Weights of a small GPT-style language model, trained from scratch on English Wikipedia.
Size: width 512, 4 heads of 128, MLP 1728 SwiGLU, vocabulary 8192, 45.4M parameters.
MLP neurons of a small language model. Each row is named by its layer, matrix (gate and up: input weights) and neuron, and shows model dimensions 341-468. Each number is 128 + 24 x the weight over its row's rms, rounded and kept within 0 to 255. Numbers have three digits each. A neuron's up and down rows have the sign that makes its largest values positive.
A block is one neuron, or neurons of one layer that tend to fire together. After each block is what it responds to, as a language model described it from the Wikipedia text at the highest values.

L7.gate703:155148079172121118121122149080104115108186125128145119116128103126155182095155097145093154134101138133109132177081085131108172070105119110102159169157142162171103090147142064118155149138139131137087112117100134095140141083127130128093156126114112098112133137140099132149125155126124117100168142139103104149119128136134114104182094112143106151117128114128128119100121156147133134131159
L7.up703:148130157121149119125154144142121120149159119159174169095154099113114134166139101162143109119108126141180103114111128132102120108116126139145110095159161112107108167111127129099123114112141121111109111176099130146107146111124111117100162120103150145097139131142152114139097133119129136143129140116109078154138124118105124118131109144130126121129132127128153115123133154163174101093129
L7.gate806:116096126126145128152125138132132119166119117120124154124180145112085070090099158119103097103121133114144115185139182114100145126153184125115129104108099149079125138116146146126100115161137143178130142116113104148146122128133204128160088168136116121146129107124111092125131073123131148131124123162106151115099142114131137145120107154141124104152159090140083080129115138155148118140147
L7.up806:149144191139135116102138090141123091155154114138143176149103145065115115109126149088105137116093134148110104138155124131140167087168104114114133105134113125066138114115102121132122112122107126115111133145142129093107159145122146121142101151100102109104120128167122125137134104105129156111112098143124154120137098135120189169156165145137119071164077136166091130117128146134163158126129
L7.gate1031:133123118145103127142124162173154167139140084104094131134147145121118150117118128132133159131115107155116127116121124107127156137149127163107113098149124124119122147077166155132126120121148092123138128120130103116097148132143099133100119171150134129145135095133127123124166093129152110091138147065105118090112140128139108112155074105185148119131115086096111126126113151130171141117113
L7.up1031:141121128121062123106106123113113175114158093127130114117119156149144100095131134108107140086124115127164111117115160143107183122132171186130136139138107125113136161127078085129147159115140111148122149080080149141116153122127159140073138140116100174107127105084117179154157163126138136154125108154141127133105099107123141130125139153130153105144106099107125184114141151172112123114140
L7.gate1547:130154108097130125160116109100131124109171110107121147126132117126055154125161128134146131068089108168150160165132146142139115102147155139150098109115122150154102126161124133172111176159150128120165104123094150168113107122133120132150104114085138161118169135118112103156133150107097112152124123139108170164112121122052127087162107117080096116111144132143126117132100148175122116099151
L7.up1547:106155157141175154137084129096129107121117129103142118105127100118123141142097109166147172089167121189137087100161126106137154126114132172096109134150124151105094173154144125100100120155123126122159122146123120121098156103143133118157100138130132114093137116116105106116134099098168124111105117139094099137116151104112144097174111098103137167132127105117165102144147130096122131107181
Responds to: Opening fragments of split words, mainly "sh" starting words like share, shape, shunned, shores, sunshine, and some name fragments (Shaw, Renshaw).

L6.gate56:154126113157108151131152152097114153122109151125143136171119090132143142142129127115139138133126103144128145153135126123170119158143112118128106096119094131123087149174088155116169166122153160116147065099112061114136151102131125133158092112083142099104164136133146116103117129124119139108136111110159116143086187169124150129194154145143138164146140140135124118095148098122151107131120
L6.up56:169081149131140145142125163159106110179116165114111142131115121081113095199117134084098139161115151122118115119126154144112145122131082129098103102164146115138124128123102125102140167105114124150089123110082134123146104147143137110104162111124152129120113100150168138136141106148105150110123161139115096119129157146102148122133104107105124145135106155123113115143122074135128147113129
L6.gate88:144153101132087165150146121128154126099134143109139113117130125147182120138163109134112175107125079138137151123162141155178184132127061115123082139137109143128108117130155167119141126144098112130162136154093121130109156125128127130049131134138127116122084162146128153165153094134084123115110142114137124145113125123112116138130117145159087138118106163115140086146083102113132086157138
L6.up88:136149154111115141132091138095133119088145101119125130131145167179158080102133119125137114109149154123107120148131144159188154127139122134123171113126100125109128116120089141107126102123156136097089098148117055147140122104163145106138153168104137139126127127124114124155108107133133156079141108152128158114085130095148090096136098171135135149120117128122138132118121120077118131158152
L6.gate113:145118126141166100120150122133143157162127094117117137115137116121077140092097139139132141115107095122117109113126093160092094099114161189170137109114120146113170102116108103126156105086106165170125154154129138122117127166103127152108133127120127127122141100136125136122120175087124083126114158169125105119173162156101111110112085130124113139154160107113112127118142150136136118148124
L6.up113:159145181125172132080156105109131118118175156145118154103119080117116156109147138108135134085086108151104149140147138127131130125135113178146094115175090137095123145091135086147159113133119101119115125116103128177122145158095134087113110149123161123149123136140106120114092100150147128115136122109169089090165141153056128120136102124161195145152152129087103147119122127126156152162116
L6.gate183:116108116112129144169169134133160093136156114147101120124162114150122130137116137129125139151120151152119124099094149170105180103132116126101133142132096135081067131129161149107161134102145111135120134161123152090130129149140121118147138157116174058146050110104147145119114162166158139098117127145096122127106108149156140140177158074118136110096132134097139102131124123138088102142096
L6.up183:145122123114132098097140112132105143136168149186105134138135144126147150094125147168115098092139100127186139118154125120122127142135144113132118120081191154126125094143109086154100095127138153124139160142103143138158147101114107147111064140117136133147153105106113143132179145106077110152090148106151136113158114147117156143105141114161112110157152133156101136102134096173134112129123
L6.gate420:153138154121134134117162108112136126150118128164119114148167130148152142103132129162150144145102106161156120155116166131119115116129142162130138101137097150125120121114119145141111120141143114102110119145142097148105165183153102131132156097128159120125101121113154091122110157142157087135133140185126144102144145124115108133172120149122107138143115102080095136115115144104165096152124
L6.up420:153104126113068102138138066122134093148145138109132088104163156112145119108181133149122154129096140116132138148133149144124125109105144148121093096134131143071142164135116134132141108115153109091122114118140100120134152082150142137145114155106155168110129127120126125107105148114136131179134129155116133115100113122100129108155106102118115046143129107120110075125116117117078130144094
L6.gate675:137129138114157135206168142107124141103117098172124082097094089123160151122112113153111092131086102131135141155120153132103095125106111143134114123152117161118146105147132111103126120151131134138133107126110111143103115080133206104120137137095103125120118079108130100090139170159156128175123103097124118156156189133126121087131147109132104163188124091108130109100173132148147127153142
L6.up675:127134139084114145121115145122122122136128090149150191125145154114103113112119137119139138082122067150135122046115168108093101109127154103116144134140152140117125160146147104106135120105124151138100160149148138096109087085143127125140135126162149122130114127129135153113111119096154086140136132145161134124139153120079122129108129115112111117119143120148136140108103132121140141141148
L6.gate677:124106130147099137145164115092134097130137111167155208148102120155155138132154132115124154079107135159132143138155102117087128107114119112172109129096103108127167129120070130105170109152139136146134141159148135117121113108123155125133094117131116131168082127135124115123107139090153126142116116094143088158155162160075128104119101117152109125113120112101080097130091163159162124125124
L6.up677:097127105115113133125103146115121149124168132154133145106173091145110079157093140108150111105169089115110128133165138105128135101136123159139090134092150116116147135118106145122102104159159152144115124153113114111175125134140125127139132165080110149126132121161098103127130116149178141163138151098141148112159107181095112111146166176129174146082136136087136110108118172160129105145116
L6.gate910:155121138134130122142139095111124173085093116147126115087115116086117129168147092087130126073088118131148138162165124121141151145135098132135101101109118132139099128169106158101095085141134129128100126065109120169115134116127115071104143112140134097126132147126154117111117138146127103123153139102105115123117128135142157156131136142125119128168110091109158144140159129110126088138088
L6.up910:122144135160096147168067104132144151124135162081136138135141165110121083167177118087129139076133110097103146147120167087119145129135129113133154155126123138093147118135150123095160120147142080140145120108171111135129107133123126173157058121106117141132131078168159101121140128098128109104120117103152159141084138172111106155103130114135135103167112110128110167126144124131115155123126
L6.gate926:168125091159143111111151120154107123131137154102117157140083156114132107154152145136148108157094143157132168129113131171131121133148110130147097120138119088108160108131115132149148127112145155102129140095111132125116127148161157122126074126132146129143087167130174105090149101127125128102131119099124142121138124128141108139093105118156083116135091175119156089133076122170141124143178
L6.up926:119118129131123149179129132101124124172176112113074140101107136170153113136140100126130093143143113156102149136105106103148124139133147178131136133125107119130158130124121146142126121092139145169136121160114113099144144149115135148131173142141146068129125149104124105153134115147147147111128107080111138142126117104121123125102105155106135111120131143131116123093158113142115135167113
L6.gate1010:150104130079098121119103117122129127123135139129129166103115133174099126112098125129128124134127170159143129161134099154062139138077135154137106111134130143141107152092130129121172130117141142106102148101124143121101156155126154099123120184093125160128079140119090157167139118150112115148126141116100101138103133089078096112091172121175172131099131115160155102171148119131142112159091
L6.up1010:109131138141128111142138161128160165129152080132106123174104118157133128140115156085115127137129152126151118108117154119150135152112129130174152103133058094140130126173112158157150152107101118146137167161146096137150150101116148114111142156091132164143137109108117098158157162099105142121117114149137126133135097142123118143170137133095097129108149110142126103156105119106132126118133
L6.gate1031:105117119135108144085100113170101129162105132110114168147137129140162136119154138120105103143106162103120127112133138135123101088074110117134116103090114127087168149183103163156097144128140089137145104128109110097165152145138151157125170149137151151144146135152100145146132111134151160114126129102135147144108110141096153162122124155118138094138107123137102097152119094113146095122158
L6.up1031:097121145142119143135103135092137133098090147138135101140128111113172074106127116145103085143105140179115136127124136132149140149126098143130093104094143142151150157164107141142100109125125142123132164167142097146162150132134129128094131108139140166145138116154143133153160098124126156105108106131136118107129144133172134132124112128102147057141117134112169083135102111128088108128141
L6.gate1039:157139130104133177201134119109125128101161124124155132107115125123130098107082119156123099074134128130120143124141160100134092109112168125144111110106125136153150096138137122132159118116114130148122137089111136111155168116128169148115151109151137135115106109125144126174100130148128140127156126183140108083142131136100129142114132148146130093137126155132133136111123106117157139135130
L6.up1039:121127210122139135122109132118185118095110147117120107096140123097140160140143125066127126117095144121141142084113150139138135147104127124139125128144129098117158144110118121171075130130123096135149123101104122136121119160134109156113141146137114141128166124084113145116115121151149136141146133124155163105137160147136085113120138155128096100131173125152144133100072144149118178086140
L6.gate1204:091139140102144136111114129135140095166146107127103166158148165099119128098138110112137108113088139129149128078141129107148147131144152160107112123111067131111144132156136106159117122119138113121127154147123125149128118138127116132150135134171120090137173145142148096137150115135095127175148157100136136130133156125128155100115126141094090104099130134134102091133152158152183127151114
L6.up1204:134137123093158149139118141147153131114117171075166142112146116097117178141156112135158127112130092122133130114136125135105142114157122169087064140161117139087132097131150123123112127112161136124128179143128142144100143146082122152122151154133117119102125082146151107101103079131131118120120129106117137135142173119143137105140129098149160149112123092136127120153120129140131134151145
L6.gate1312:137141135128129125146116140100162084070158160163106144149089099121112152090141136122079132144126091170149067154110152159103089116104138131165114109150133119148125097115175098123115136123107130082142160147091107177117149157063118121122153126102114109130150120135140146160094156116120131133113135172109105101112123182142106138135158143133138159117148131157126130094135103111098151186102
L6.up1312:100133132153133131150128108084114107120149185161092092132165108122111116114153120156127152147113099091104126087109128088121149119052149147132106085139100128133115118142151073119136166156133156098140108156124101089116121132060118161158112144133160121165126116151126128158097104115115133143160161152163102107131131169119129139134133147167152135111117095115116100129142151128119117111102
L6.gate1314:108105132135142201120101125151144114085141180158144153082094094172072097106089115102097113123142167124098177173104141133120149155110129134158125088122104093130165143140109112119136136189100132187114130133134138142102130138160133121109145164128090119112102107123146108134158102101176132143143133115142112129144115124111147134108126089119148126122143120160123162106132093128142145175099
L6.up1314:134133109156148140191145089105125122164116104133166124111133138137141109127097138138145118101182157116133148119129126142117074122080146114152156132128128154120110133130119127103143116147123128117094096103166110116152128104133108148136188150148099122124136155122133146116090131163129123095104140131164142104113166150160148109126170130174160113118127081129091122137133130114192131140112
L6.gate1346:149144120128086151111128087158161137104128112149148117112131150110095120169146149097127113111157148108108112119103127125142124114093123080123126115127092130131107143138097140143126164122140140159157135098138158122165102189139132134110132125147132155104150125071127095137129125135170161146113150124131140134096102112093123146139106171105114147149101109148121174170149092166130110153134
L6.up1346:092152113138157106099153115121113151112091177167178122148135148183119106157113144118177155118141119131106142171180117116113100134104129126136102129129129106127128111132143128176142173174111154127132130115107105146117086129186096107162121103153104113096133144112136142127136123156094144113140128118142115079126157112131090096131121130082100123129136089171109141173143130120131155134129
Responds to: Fires on "Sh"/"sh" as the first piece of a split word, such as shifted, shore, Shia or shoe, and more weakly on other verb or word starts like dep(icts), had, said.

L7.gate358:117133115097137140162133101133114132150123129145124099099118113115133136144140121125106100124136103102131108163158077118121102159122135143140155176107117153085130126129106121147133117142150130152132134149137120131139107173104074131140100109160163140156102097085079077118130133144172134122152102118121177115135108140099123138112169141137110133107129112127119142129151131098111142123107
L7.up358:134094156091149129110106120166163105093178160092133079112142129100109135092153093134144130172146133138134075165145159180116117125113163116053142132106105145129109112145132166106149140134115142111136113105120126113163075127119089124129130073115107105148138133160116161128129119043119133173124127159107079144153098149135146129146094143139078130175142155118108112119110132150139090140127
L7.gate608:115127206085146135118098098087148157148133110188168115074116149169152104167131149129153144114106120105096155095143081127153094133183157103138115109125065146120122138159160174112150142136130124107131145090119159095100154133133109147135147147142168147141148116149139156130112136165130133153140113115114173150101175151181128114134129107132107125099152116072108128133150108127147104116142
L7.up608:134121131149145192172119125171121119100148116098139145154142169110145121092129130157129136121127120138127109177134161169178128132113124149132140161148126139128145143169136110097122159127137106126131123105128075114162143099123128165107142146166128130157146086141123135150128126130200127155135150126082150141105120077116117154131129088125135130096109104124118108138136169134133118103113
L7.gate842:155136165143150120139181129125127131154084115144122103128138089109153121163167125072140146126108156104160079149111104129117105106162089117100089154161127119168143130104144109097096141115136126143136140151138168115133072123088176139073133135130144134132143129164168167140083151119096115129161136131172127102142137134134179114149103174142162147095141149136139107142140122122139126099152
L7.up842:151149131142104149195122103126163153156096163146137159159116134126121116134108114108162153142131130110116102140099105102156161076161126112121128194103135143116116091087121123168074130155109140141095132156150142106156154113128149139138150112120088116147074147118113131120109146124083118152176121154157180141109130128115178147162151109142122143154119139121146153143149134136120117112160
L7.gate928:069091119117098131117131118160123129156097116115152140091095125147124134152135104145080118147128142134129135146145111144127172137155143100142123112093125129097090094123167117148134160126147099117118090119118065086134137114111118114140094134095122131119126131148120144159141143126129102129141132142114121106143111121120120128146100121116159127114129104130159102153111107138138122131151
L7.up928:130144109102082127061136077137154119170101083113146159117135111137116123144113090163095136096128159124109131113138089187172127156170095096146158123139153138145088098132145120129085085161154080112082127146116123087151106144102131100117136118113127147129115139140092132105142105169106093167144202138076153116148132143107085131143137096167134126144126114123140107146121161131117113116112
Responds to: Mostly "the" right after a preposition like by, during, in, opening a time or place phrase: "By the end", "During the 1960s", "in the United States".

L3.gate1368:162128113158121125174140121126139127149132149090087128142125142087155087129126130147102099095138080116177119156206122086123127139122140127117119108124135143145123135183101120139125136122114108117143184122104099154159108117082151109188171105137132104115129109158139122113089152118152126124117158112177140168130162095116118139138119105114126118123130147129172156114095151127140113131143
L3.up1368:133124167074122151126111127117143068121126151104162120107141152095117075106075127135117181166123112152138079105146133156107160139176113133122090078150111104105134117142111151127119080126153121119151162149106136157132146116141136128158104134154105146146134118168123115127103108136147116116114142120097120154101120134117116095139149111172098170146198137113167118122144110124154139117090
Responds to: The period after "St" in saint-based names like St. Louis, St. Mirren, St. Augustine; weaker on word pieces after st- (stomach, stamp), San, and "the".